config.toml
n_kv_head = 7
vocab_size = 16384
parallel_block = false
init_std_qkv = 0.0237
optimizer = "adamw"
beta1 = 0.9
schedule = "wsd"
decay_fraction = 0.812
seq_len = 1024
MLP neurons of a small language model. Each row is named by its layer, matrix (gate and up: input weights) and neuron, and shows model dimensions 693-820. Each number is 128 + 24 x the weight over its row's rms, rounded and kept within 0 to 255. Numbers have three digits each. A neuron's up and down rows have the sign that makes its largest values positive.
A block is one neuron, or neurons of one layer that tend to fire together. Before each block is what it responds to, as a language model described it from the Wikipedia text at the highest values.

Mostly the thousands-separator comma right after leading digits in large numbers (30,000, 18,978, 215,077), also dashes in scores, years and ranges (2–1, 550-577).
L3.gate51:108123154098118115147115135165120128135121087120096167128087128105122154107101130153130152075147084127077121146112135139162119144121122117179140158130136128163116109149150124163141161098141113117103142108122146102121098145130106109090147156132109091165128130153138134102122137148113138106142153142198101163086180144170149094138107128125124171139095152140156132115124141132145149160154
L3.up51:075085165141160143178167131081103121124152124186170154142150107130152149134090143137158164123147189159095140135156123184100132181138096144091092126120135167153100146104145132167138133157130143158118147119109119123110099116125169146123093095161148123139095133122138128140122095137175169146131129165170102140077202155136187148065148140151111104098145157153138109155143145167174144105090
L3.gate272:148146137139096124129122140161139117079114142117118102146170099110116160111121163119126127178112124123125118135098147116109111108153107174195156114141138100101106070105104170090170142136117167161143094132132126130118115142121119136139134128107144166163115164136098137108141146127102127169160142115107121148134131125158158111136131114110134118086153135133078168172139113130123126133116
L3.up272:097115108119088142175129138131142157148138146103094163128128150134145130135163167134097145156094216167133102132121153113145163080131158145120125170136147131120131150129126125113112111113156129134117137098094118105113140125133124118123105156162091099149115119127186142118122165118131109126110130134110141121085108121150100146171109118109128118132140146146141113104136149100115173116114
L3.gate976:113129096139134151179141128130137145130094132155096135151157136136157101178105113138171126165124145135075147132139143159129164117183146149146118107140147109143129135108098156157119174159149110117073121136189124137138141118116109138110127137095093120094108155146121132098172193126130163133128120130112145121130173093141124114144123099157132091125127137155130150132091118091106109155136
L3.up976:150132119130105138178113150117173153141131131114120141151112166124106124107113117166128120136107123122119106101116102149143109084129138188136134113135121112105107153160116104161136105141154157130092163106095162118157141176132109118126148146116160127161111084164136162150143190132097116144124140116138143138124144103124108108120107096123124119163119116130154147107117134108139147092159
L3.gate1245:053118110138154134079132097123135112131136125158100119116150117127138126128157142105164091182121109159149148141102136148090134110122143088141143135173123137155106121123084148099154157078151123150120158095126113128132143101100161150136142135110088138148120063135142122171155137138144096125183121126181148126120107149082110148113083154082173131080115112142170121113146102138139120141164
L3.up1245:137142102101143146133119155157127111142111086139140111157114148161166113123174136135144119149142139095107141126124152089149127102130139180111174182145094170154150114123099135133099090189097164101127125129136171139151118121107124126151108118114130160113140128100151123155138145120121115163145136182124112098118086115102129104161156144086108112100136147072117119127143109170095110105136
L3.gate1449:122112142136115181132115159100176105127096095109125134108121135116154144115176124090166140143154125116144121079116147123116145135181099139154167118115111104139120134095134106126108069059165124172114147152063120138101123071108113130094122171113117109097119073131075149110142158114102141128142150100152128168071110093125082116116116176122083079136106106181134099148127134114134148164111
L3.up1449:111133134137152123130149143118131153115155124129158137125120140111115080168153161114138120138079155105089119136103126108130133066141106143156097130135087093188153127135089117097101165124121182156145149124124138142140124106114119096161105147113110121070149143165158108107159110155121132108130128131126112147128138121090125157141118100165121149098141098119088137123170095116150117111131
L3.gate1629:136150162124132145147135184103097123090137134141123149145103116118080086095141174149080149180122044141118102108121144100109148121135170144122114124116118166120077096095115138135120112089111126099124178132157106119087132146080134105147130121080103158100133145153127176113129152100108163131122114117157129169089118086092133112115112143141114136115150099135136114109158128068168118129152
L3.up1629:124132142085104115149097157145115128139107101117089134094140161093103137126135106108120067110173103125151093141125130164165145145099138128147193149122160144153160132141148098142137136131145119147137118115155105126142107119145131118133154136106114097131127113138109086131128099172112142122160144125157159172142083132092142113131121112133142127125134170171115116111105131087110153131153
L3.gate2348:114158089129125138158155141112132129118152070140142129138138133098076119151128166113159093169134121145122113122137111116120182124101113140119143161123109167140123164151141131130120122124150132118135128102110127121160127104110095150114129120133082161148127100126139134130094163100146151093118156107137093141124121163181094115153150100150128135083139095114111129168124154124141103116134
L3.up2348:130135152102174096085093120133146142158131119108118116104146116137114150119105153120138138119163124143146117133155119130111146178099094101157106113153116148138098137156118127112106144120129108122141196092117142133174131141109096103122109120158151163157150107120122111115114116163133067114104142146142139118122117112145109138120118115126147159112136139091126121152098171138145147171154
L3.gate3464:147162088127114110081155120166117134138133097150129160121122082100081152107162204148125142149146120128143124102147122112124134089129105121109108114118096153099095123147125099094141110121130104101176114110166091165115116131116138113134121098132117150130119133160151135153120095161102130116106116183144118105169117143152160086154151112107134089148152150139173143118154147104145109111137
L3.up3464:163087119109078147138111136116179128129093167121134123124137113113113100122131106119130108130103117132110106112150139157122137122135147120117137102098118131156178117090141152119115118099126100101106115169146117135100098142146110117103149089137117098078114157177098138123140111135073149135104116155086070155108190105127088142104143132153166134135117114116147185166120144159115141126136
L3.gate3478:107159111112096146159118103107156149091129122151197129116132154166126119133109141078110129163135135122066145150077144133135161121110165125130084120127114111147129115142152095125132094127152124094153169090147104108111177150150103148098091127153118113133171143145114158109124137169134087144086177101148143127139092118159119113127103123149088135101143142140121143143094105127106128147148
L3.up3478:119084123117101133105088160126121134139123155128117154142100149096150132160074130127138155105079115121135150131141116110161113113159086092137144095141093113116173105129124146170121129102143153138141164165146131121143144138155124171154136134139169160129121125161152138131102142158114129142143147148116129102114105132150113128117102178136109113102136115080128133162119170141146131139110
L3.gate3546:166135124129176151115107133131123123109084138153135126136114070078142124127152136132098116080124155125090113165101117136134150158128154145181111157144142142131135138117151108121169139092166114165136116122125128093130109129108147142103160112106073120152091153112106129191114140128105094145144132123156155171129094162098122146109154162138145132168132074179115128132175127151157119153124
L3.up3546:141151136128107097118122118167136151136135100178127095115119156113154106142172140134106148149122092122133114109139103120135167106128153145139108133105145126141125125155112089114154117151152147141140134088113164122112130142092093131143116149135097103147110153143083126115122153107116151103160158138076136119118179126113147099151138128137126132107153158145123145110130139096137128111140
L3.gate3683:096121143141134138088119170129155141130112125089059131152102122114157112166122153121086094130122118150137134147121143116131103180172136180093168140128115135114109123140153133143149118118136133173119134100171078095129151090112165144147106122132111161124075116161105133144110175168112122127156104144136124122118133132179134168154138144099135140138141128129142147131116167150120146145107
L3.up3683:124115155123103138129120158140097141108101115090130129105117131128112161141092147136120151140142173154107137113130152136174167113128101121110134095086106113109137118132136095145120118130127188144176107156108120153105125149138159140122146119132129135118172139137130166116118139157151119146136157105140121164101148118118118109101110110120147118133182090117089122115166156104144126125170
L3.gate4161:143168177135170121125133132143127138150105145078161096101134118107136131115124133122157097120110113118111163135095148164150138138112106137144161123175132163129166112130119075126112127126145083103100143150135105111147128090167154142132128143111115158129136150153159112160134149147117125117151108088120109122188102135169102110150143123083109108189126135142132148102152140136106144148100
L3.up4161:133151143158162113125146120166106126127110147163130109120135173090155162141104115099108126108123146132091116151105167164134166108101118150144115123140152075100114116127143122099158124150103113172149141133118133059129128149140170123103152153121116113167094129140145052103134052127164089120151126141123077154158129122169130097154136131122125100130123151157184125129111149134107133107134
L3.gate4732:135135136126134135148144155112135166170106139145135111129125107141133087158138143147143073137140107110161118125118120158101112116142132118145130147099158128115093119082154120108113149153154153166153191113139126148093147125134167112115113146152062112131089128115122111116114149124160115159154151156134155127132140124120154122131080134117134146130087160154140105109150119119111141129095
L3.up4732:125139099172113105164164155113123144132092153144148124135089099109182125127091113176124099154099156127127155127100150114097129182136149150126115090126119129094104129116115149133124150165144145146068156128131108141109086151175140107159092098134104103115148173150171102141165123136073122136144159161136149135101132129165113104104112188076144107137164142125163119131154088127112100133146
L3.gate5223:101141148169128131118184117130124121107169107102121134117098085133100134187093164149142121141108134175120126137112165134145098141128165154093171139135120108086135107146137176134164147099157122119110097103109162150129125142171174128151155149141145145150150124168131141118169168134147131140143094156144129126097131141098129138126114141134106134138124121174131132143137135097117137101141
L3.up5223:121161076117135122134094138121095171108154173132130144112157155133135100143157142117126143133122104116119143080113133127119154150110151186113134125085106139115099117102107083126114105096177130161116131100126130097137157169103119115098118103129141135141135139126129136124143119120122122151155125144157151106121127127122124150163096109147159133174151128160110149140069136112163140127105
L3.gate5277:115111142139129137155114164113141109117122110103139133120132145183090131189111123158095133168123158139142121137079092143167162132139146146128158113163137135159159130126109114154127135143154122102129120141112097109136128142102127169108175118107060106175177128163135102139138132144093194114153172163134134156110111136147127100091105107113111143127134114162116149112105137143135166140099
L3.up5277:125124095169147153166103161118155128111090125103090127153086134121163084149133194112180145117095092158110104146154144130117104108121115144127158194122097127155149107104159159118167135176122134115114095140108114127154139096146126169092110102100067129122109125180130134156119170127125157131176115150102113133122145130133101148098107111127115160106151170114181121144140165118145141128116
L3.gate5329:116105086124107100136129148163131144137158062161145108106133126112113164117122145134113134106127090132137156132152145113167155140175150121078133113133170150156150124143110130128130141159103126130157120130104076172116145101112170151136125139168099112122119114137180087120109167089152110142089117090126152148120099105152121126151110130146119117094101061116148170130170147144120116117100
L3.up5329:101110155120131139142119125132107110119125121150131133157115122158116124120172112120158142114142126122139130131132132116107145097116147094144147122155164153143126105116129136124106128114100112096114082114119106164099130141109142098119128117161152145088104107158167106089116110098122135115145100079126085186144178136115117108092121136109144113120127142105148170138141130154148123173127

Commas splitting digits in large numbers, such as 45,457 or 20,000, plus weaker sentence-final periods, decimal points and hyphens in tables and lists.
L2.gate3271:148167172129156172095100142132121147126162136130165089137072078153108099138091137141134135162128148154071141082156131103157137153077128148130119114118084120124146133139118127158126140131100132106105150144157148138117122104110134130133099151078109087165152096132136128130109122113127148103146149137151134128136129097117124132145143107134102115104150138108115086102137159131129132141159
L2.up3271:103136126161126114087146148115119149112175098106132112102142146128129102165144159089151158129158135141161123145165136130162132160160095119123111160109149135146107110127162112112145130113135115149122126135146125111080097115127194176137136151120140118139138120160175126131145143135103097107111100120112168111112075118154105112130071132099109151120106114126129125169156123120067099143115

Thousands-separator commas inside large numbers in tables and infoboxes (879,893; 215,077), plus scattered mid-word pieces in names and list items.
L4.gate622:126149161116138163128127149135088117126169134149134091139118131096109128086121156127121152156136110145117142155092168154083132115119110142124095159113125113101149113123114097129132134112127155169130160116129131124101139111121151154113105155111122172128070112164130110132141153132149126127143161136147129110121128097166179141175106108151117128130068077152149084157126165103146118127113
L4.up622:130148110097138123089153155132153110091134111091118150155106140115151107141137127112160148146092136123138138074083145159146121108118111167100146123128116124128105112141146135132123122114143146126134150079171126103128141153128141146096117125127078188092109121127136106152116103153105134105115087127129114132135147150125142099117113129120136106081096131125121180130131135168145141165144
L4.gate3551:121106127110146137116182149086156097170122131142138108146106128119157124175112140110139155120101125160084151145108176129178130118181156141142112151104142145123105115087154106126110103159106115167120114106162122153129126149162138156113127094092120130119136124152140109080126158148130151109122188093178128149111156133154145147103120094120102113113166109138122111136107127121117117153127
L4.up3551:113099099147117102110132133116101142133158156146135105155091104170142166141092166094127143131126129161091137123130144123147154087111096142144128121108116112092101183141077139094143117124136145112114148122151156137159142098135095173103166112099099140106154110171100070140145126127173145122120139142099115175116159088146143147108083139170085129121114119105160134097116134175123121113150
L4.gate4097:109185117130132148143137192127145126101156134111126099113154090126151166163110153082107143126153149140122107181165111106129122110154079143085114144138108145116127104112129118144137070110111081151127119155165157134113098141132120137101111164074080080106093117115120153081089145130116120165088112120148158154165130123139138162133133106143130137125125155153131107142094146099091129121118
L4.up4097:131129124137132132115126156146123120107115097108099090134120106099102130120158184146173150095144115115139137111137183139114127106115134146165155112105163125146155149152134115135145144180131121147109121131142124125123124137134104141110149086156094153123106133118167134127156118117172177098149140124132139146133128134160083162131115096152160159134129153135121123096163174125111117127108
L4.gate4666:151147136119157123116114173120144077121111165108145143177157151159098140138134111118151112137126105150105165086161134148133155166131110159139153114122169135126132132104134110087116076172179153130113095103140139135145150177129149120101099108135130143136145104153172194128166128167154126161122121142128101121130161126147157087151111143153141122125157127100151170123133132142085120065137
L4.up4666:088113144147106112145127118134124099106114134126156130149154135124092106131134132113132141122152132111141135155132057177118137089126110136114116167142120110141153107125144159137118147090123164099143101091120116108121087088132144150133112089095099114121134127111148087184132142137107132152136124107084072087098180134133160116129111124142119167141171158094139123132154090136098125107074

Measurement unit tokens right after a number, such as m, mm, °C, cm, meters, in sizes, elevations and temperatures; weak elsewhere.
L3.gate69:186161152073147133141109144098103091170113159142171127153124128156131107100158156078129127109125137146139151125169096118119133117143139144113167118148147183134099172117170083165142146115169108114122149106092111148115139130135137132091107141088137139102132153141117116118108121074109107144124136110080163115123113150119161118081135065142100103119128134120143135117139187102097099132096
L3.up69:121102114103113172123101134183121101172148133061156121134101141106130115136123129110139133105119093145146115150129121104154109095125121115157120113114161164128128106155122121101137145145142151143128148104123160130147111112141149123102164154134107144129133110125167153114151130109144118123145098079106125123139137135138131116076100168115084132159144130140138165134112114135133149122130
L3.gate604:146124176132137126128158139100134102141090095116135144144100134160130123147116116154112131092104116125155152122119091095125110137095155183143187127143129127132129156138123117168194094101096130090152090080158158105155114150138201162160143103159160138145145130103108126116138151094098130131157134139137142102167157117092165092085133105151099090113142184131107145119136117104117135131167
L3.up604:131118128120172108190104169148108161119127170186138162086123117118156115123168082097133132118100153141103133140160084146108104110147130151117136134178130131139139096155124106091177134102114150129138138152137181152146103109124120165100107119080128135119124169143152137136126143150075084147125125104092084125157130175132123127153095124147096128128129134094110179098142135109113130136101
L3.gate740:165105112152102163181130130127203132114140191164126127152109098107155141104160070089137115110137132179130140121154101108127137161113136111127127097125151153104155184115157107114138117132174112113105103126119182118101128101121137125161119130147099134160131133097131146141129147136130111107122095179102103133158132131134073120128143130134094148141137155086092151092110137184084174160138
L3.up740:138120135100129153123134121094074111128175153135174121147123136162123126145077120145121124109149081154065130098103129121106104118165098157136120160164126147087161147155137149099109131112110103136157156151110143104112138089151124122140124080086086125105137129136104076153133125166150126134114127116167072155168136145132109167120171086145132123135124146098153153116136114112089085121102
L3.gate926:133121100151128120097143128115098134129134154090121126138114164114137092139135135160158176111072163141141117125129128072106116165107183144145195125116112157140137098124091151097122163132134116127110157097155086118132124136147121135142143123178128117147140141135150112180129178125170103159123150152157128193113105163157171134135110155142133119162119112167114172172132147124146093118129
L3.up926:126104153132117166114087134096105117125119107092115144090148109152124145118122146108106105140129100117114074138089118118139098124083141162100174158134158154129131117160106109112097175141107112105143135068173149094148126119157124133143118146144094124169146127151142152105131158115132139128167177162161127127139125085171144117170129105089179113123151101139089154143129135135178154148125
L3.gate983:107089153126135158132125157125159126128120123122124169119127163115093116091141102122136138164150122169088157155183187084160148138165097136091120116152142136130104135140094107102131114128107141144162121123156121138127128078129101146132115099172166123148115133126124157122126126154129116131100172117124122113133137159131140112103129121134147101114125082102125142184138105125131132132148
L3.up983:159054152156152120121149133149138122107080159098156086145149117136147149138138116169164091122126117182102141169099125127113151140099129145134112125120132170072084155129114125104131135112089117135122153097101134148128119094127108146123127106173139138100142085140102171091134127162113099165099098123095179104148145087117146127171150144118144134123137127093145070127165111172133157133151
L3.gate1467:135143129122164138118144168141132137127111130075122114157134090097130110136118158124109114087127132123158134156094123160109175118117136144086162146133127101152153146142134137129148147107128123116087148100144165115126132125152179150127147115149091143119096151138118156125162166081136127128079131124121160140137109156114151136099137138084103139091152161140109139140106116092153175097155
L3.up1467:125110169104124153152147114109105149129143106156148136131141142142119131103148175102128125117098178116132114131174120108111128149163103119127134148139146147103127134134196102122149129107165119115133127138134141132144137140157169159127103134110130137131085105150126157161108110120153133111146135084086169131130133139116159096094110154126137116123115168129146147140145120164135098113158
L3.gate1817:140118126154167135144160126109128142103143142158121153142140141118112162160096073125149099154077103154168093108107138087092137103132124121109146130130104155112141150129079152152145092147148096123144150129142133089144196113125134108121136102145166116165154096133097124184148112104159138143114125138136099110134110122121153143162095127121155092098105125120103129140145098122074135121105
L3.up1817:123103119113113107126119118126089116136130101108151093123093049130125138137129123143101135148117129159131106148123160112146174104124105146161162110084093124180112150114134192179139151124097103114142119175093126149131147103094129102154120139138122108143090122090155130128120124115151169144142139114148148127142091139126157157139088145135101117142130088186101092098123129145129123123148
L3.gate1884:168113148118143161131164113141153107136106115069113170171077134120126126105111106109115109161186094109122098124108124131115142117166130128084138144087097130130090167102079127122117150139169132142111142097094145124096115116108149180142119119111140126126111131154118133106151113120134093141180196121141126138100123155110116066146130148102132079116140081113145130106093110146108085154128
L3.up1884:163110137122094117132114147109107134162101133150116173107150120097157129138127170181124137081122107122094067138156105119122126104141151159125136104135158143092107169085127134136127123134104115124149129119175131152100113131133169129112113133109164129140137122114138091172109157169161115131125149082143119142112116116129094144164077118120165111121133148150123130106138128124132146129158
L3.gate2041:146153130125106172152152136132096076118110135134132087140129080097123138075120150085181153099107142101176129100114125152101146149155075116116116109107155133110103133120140084162167146130099125120147127127115090128152150116132162125174152114119079124115110102112118122198105132136120125104157174119124162118124127164137144094139147108154092092147141115147098126134111111103152102103139
L3.up2041:115124149140160137123129098167160110094141155154128090102150120115156142131133132136167132140140110121173096146108104145085151111139126139096142174137153159122128139102138102125092149132090136120132112090106173096140115174173129141106110163168132115087123133132120152135156125113097116158096119104177106084119099171091165143168138115107138119141118104147080114123174077124121099127159
L3.gate2076:140113101101119118158111105101151112138105082135095109128099116141135140135147116107092135108173139124123142148131130166186102192129109160100092136178149142123116120131127113114142104128125145107130132108163110144113127152132124089133126087166145085129095105106093101087123157103155166155119091093103149151171152174120115125123125115149144088135108098132118106098122144112135130116144
L3.up2076:094136145116155142096150139072143096130112120142158068122115131150144133102087106102143125146118127137109147105114117126128109122121122084104099087129114122130142111142171116137132102164142134118069149166101093152102094125132133148128113099100166105119096138127124123164115114094146104135163134108099088166132070138138144131156151112126121129171140106124109110161149139112132111154141
L3.gate2164:152144125075169161115154127117117156118136133129147111129149121144140102129127131107168081115119128124112153131092138111143139112135151121078110179107088116141123137076126100085080121138115089123180166107136122122103096167171093119120143155140106102125095115158153170149138152103157137150087115114077116129158137115130104151105098154114108107124107125095134157146134135107122104150130
L3.up2164:095152094111147100145131177144124162099152130093159119151162071128173123103150115161158158115145124142084103054113106123139095174130092159137191119131130128106074112127165111120147157110128154137141122151111133108075122142131133177111171165098129133146157125139112170141115107100115139160122131100088151126135151150160139138124081117104162102122122088116132109168141111171130102124151
L3.gate3320:175095105101144179150158112125119087093131118147106144143140066128158123079125069140126135137141149148143118091088125112109147109180099120103142112157132126147142125106105152133110153106167088101159171096111128133135128144131175166108172065146084130096086099130113160159149138126123107122119141155134147119128138098171160135121098137124157127131127117154121143168139107133112084167134
L3.up3320:123119153145094119149145124131091130082121118106083106146131144106113151107161098125122124111130142124152134109096091082160093119105148173133169103140156133131100146152140092102127121125136115091149178140110161192112167137143144115145153121140170150124180091166131128102111109149141152114148120091133130118132135130132145131132155104151172138123136096132141122131084099136160140087097
L3.gate3414:164110112137147166142173153117136139132161156111200139115077129095153159101084133148123105113144098148116090096092111123137157112159085161153099101098103117165118201132128143151120131152103102110170158097135114150140143152145145110129158164149164123119123126105091136122132149145079144120142094156136170117146101127127116114159130087104163125138100114143131135078129133176077120082134
L3.up3414:151090151094110136127152106108092130116170117134138126144176108154138115146140118102180144117095107164135102107139122088138184117126135127068160101149109156121126092126152146160115128123107133078123122160112126079150165136131180115092131109145163150126101126145150114105136178141147116126124121103116134115118129163167169135125115108152144073109141106131107160154083126144143189072132
L3.gate3576:159152156123135133155139148121132134102139162124175125156090160111096096071148157139147151133117101129084157123133124138121138088076175133152111152136131114167101114147089152149158092150100112142170134108144161063113136140093131129146131149145161097125138136154121146102158125129164161134160169101110148107131148116125140106111096106125151144137120112142134132146140145125163108118139
L3.up3576:081110133124114118141128104101172143136127138126095117094145163137124147117112124124148091123163113171143143170165129191111116166131101169147144081137185124131124119120173121100109152097167115103125089109085166112125154119167133154134159146100120115093115101108106138143108136151102112118102102154126137135107102153169135105094145129146129098137128155127093115139161104093183141112117
L3.gate4898:145138107127170145129099099162137105096114154075131140158114119134127142118124122101144152151120105111141161101097138100148105146131109123138117142147167124122143164106128152139142147145135136122121120114114129090119079137135143112114115119120067164151164167120122163107151126112094172111172167136141136124131120130136112150105153091123132116130109146128149138077114115154113133123123
L3.up4898:136144131127139088129146112098152097136099158146090144119114134134133063157124116132077119127151097157164181142115097101147111136139131153130158171163100119147085129147142173107155125112147152098158127137135091144143152149148150117129141127178152131138166100143125152146133108138096120184106097170156125142083173131109136102121138084129143136111126101130169142100053122123100159096134
L3.gate5135:145111121159179124153107139140085095091138090142158140137181077142098136137118126117138169108065163146094156141109115119131075089145117169130134131129158123154128134110112130115104090128123137142112131143088130110152116112170127162184130138184161151121168164111146136138178100121102094141111136108176133139131127188163098088132137108115108166157087120168084137107088153111133113135137
L3.up5135:134145153159097107140130142117132119131109119120115133095128118150094113148133142144130112114112111181169074125163143130099130150154103173130113116161140119114098163089095103114123170103121134171147159137146126132128128126162164135140164145116150117144084128134098133123167155153108114121128141121091143150142097129103130128132106146133149134129091112158115129143137103091107083127174

Unit or count nouns right after a numeral, mostly measures and time spans, as in 40 km, two weeks later, 4000 kilograms, 30 seats, 5000 BC.
L4.gate2381:120140145125118111184129157108126150089127102099116120134119128127124141148123134112161119125148146117120133113139156128148132096128117117144131155127121179164151102088095137116162145104104099109107170102125105183140127117138118097154158126133149144100164146136117125131120109104156143149156106082080139110111107120170124117103154126120135107157117154146134161156113122133163091122074
L4.up2381:137117125098157108149147166142121127152126113115138177127144153178153125130127116141144162101137058113154119111112128073123131128115158153131100119111120145158103108099068138133108123084097112123135159090130109086100141132095117172115145140175090126159167157188127108137108138161114118098157134132152124102058151107150162080097179122125087115142150153140130168129087107140077130116174
L4.gate3403:126123132141146160140149161109145102097132128127112124103113139130175133109126102141129098129142141133115126127127124130120139093142128173143105144128096147125148152103158137110116101096120153099128138134112153150089124138125141093123082119146134104117141118122111124089125149086141109164150165127091153155118101126151109110146130084120145107139144129136118163109141107127094158094138
L4.up3403:184123172133132096096191122093145142102103108130147142069142112099194140093146117096147100095174150089138121101123134110128110165104117123101134137139119183083118117166123078100122132120103113126127115147114116138156088100157164165131128116120097161106139181129161114123140082150102107150119173096120157136106112099103116107102078126090086143124114151133144150147139110172104089101125
L4.gate4349:156124148106128114107123154123141092126111125162108119127140120153165160130160105116166141118150090133133128122137102116155125115165096134102090124131126126150134151130129146084176155100105121129133119091144165129140119114146172157183152143098122160171143114140093140136117138109146146139112181140159134137115088150109134140059149125141146072137107139169107169119144103122119150143142
L4.up4349:095142129121139137138117080127099115111150114125155120121099111131151149148118119102117129131125078123153114121144092115134099128091135101133131146085150144133101110123112168120144127065149102146201126102120146129125131107144153104171117129102173129136160153169098126153130141125119088118117148136129104127092166097119094124092152126104168115111109138121149139132140136146082134047153
L4.gate5211:189110120132147143150138150126086147126146149091136105133106102113156126119138118139134155128119138062116126124155100150140130116123120121149135114127148130129132109126138078147193153110099138127123132150104140157097121129171209129152164103138107071142082095149099169108117167130096151173122155080109123168091142120105178111142101090101116140129151111164148147162155099147113121114133
L4.up5211:159096169123091160134113116074125084188128133122133163127126141102145132111125120129144096121115096118162155081166159127140124120109114147163136175132126149143151129101125167150112168102103105102100145130156120107173131103161126133086134147102153127102155131095122113115126152156137147181126132149154109145154131136094105141162111127083111133084134092103153080115102099211135117148108

Unit abbreviations right after a number, mostly mm, m and km (60 mm, 427 m), plus weaker cases of month names or final digits after a number.
L2.gate4483:148136113153144104151104157135041095167135116095112133099125145137159146161145070156132131133143113138131145081127113117131115138120136105153105115131122128143132133154094136089163141103112148110144148124119117134123108128133142143159150102103127120132097106078112113158126137089108175106141149108144114125068150098127124131099127109145159115157091133120118135106164096120163093123149
L2.up4483:138139155098151161169122142089080089134110117143116112118126146116122116113160118113103150168120112110114134103124126195163126108103138161132124165140118132144111150149116094110134109117116092094141104114120123177132071078095134114115107119125140152113154163116168151077137162072109190109140169129111134113107197183149093080082135150107133139138111126167148105111145100152137145129134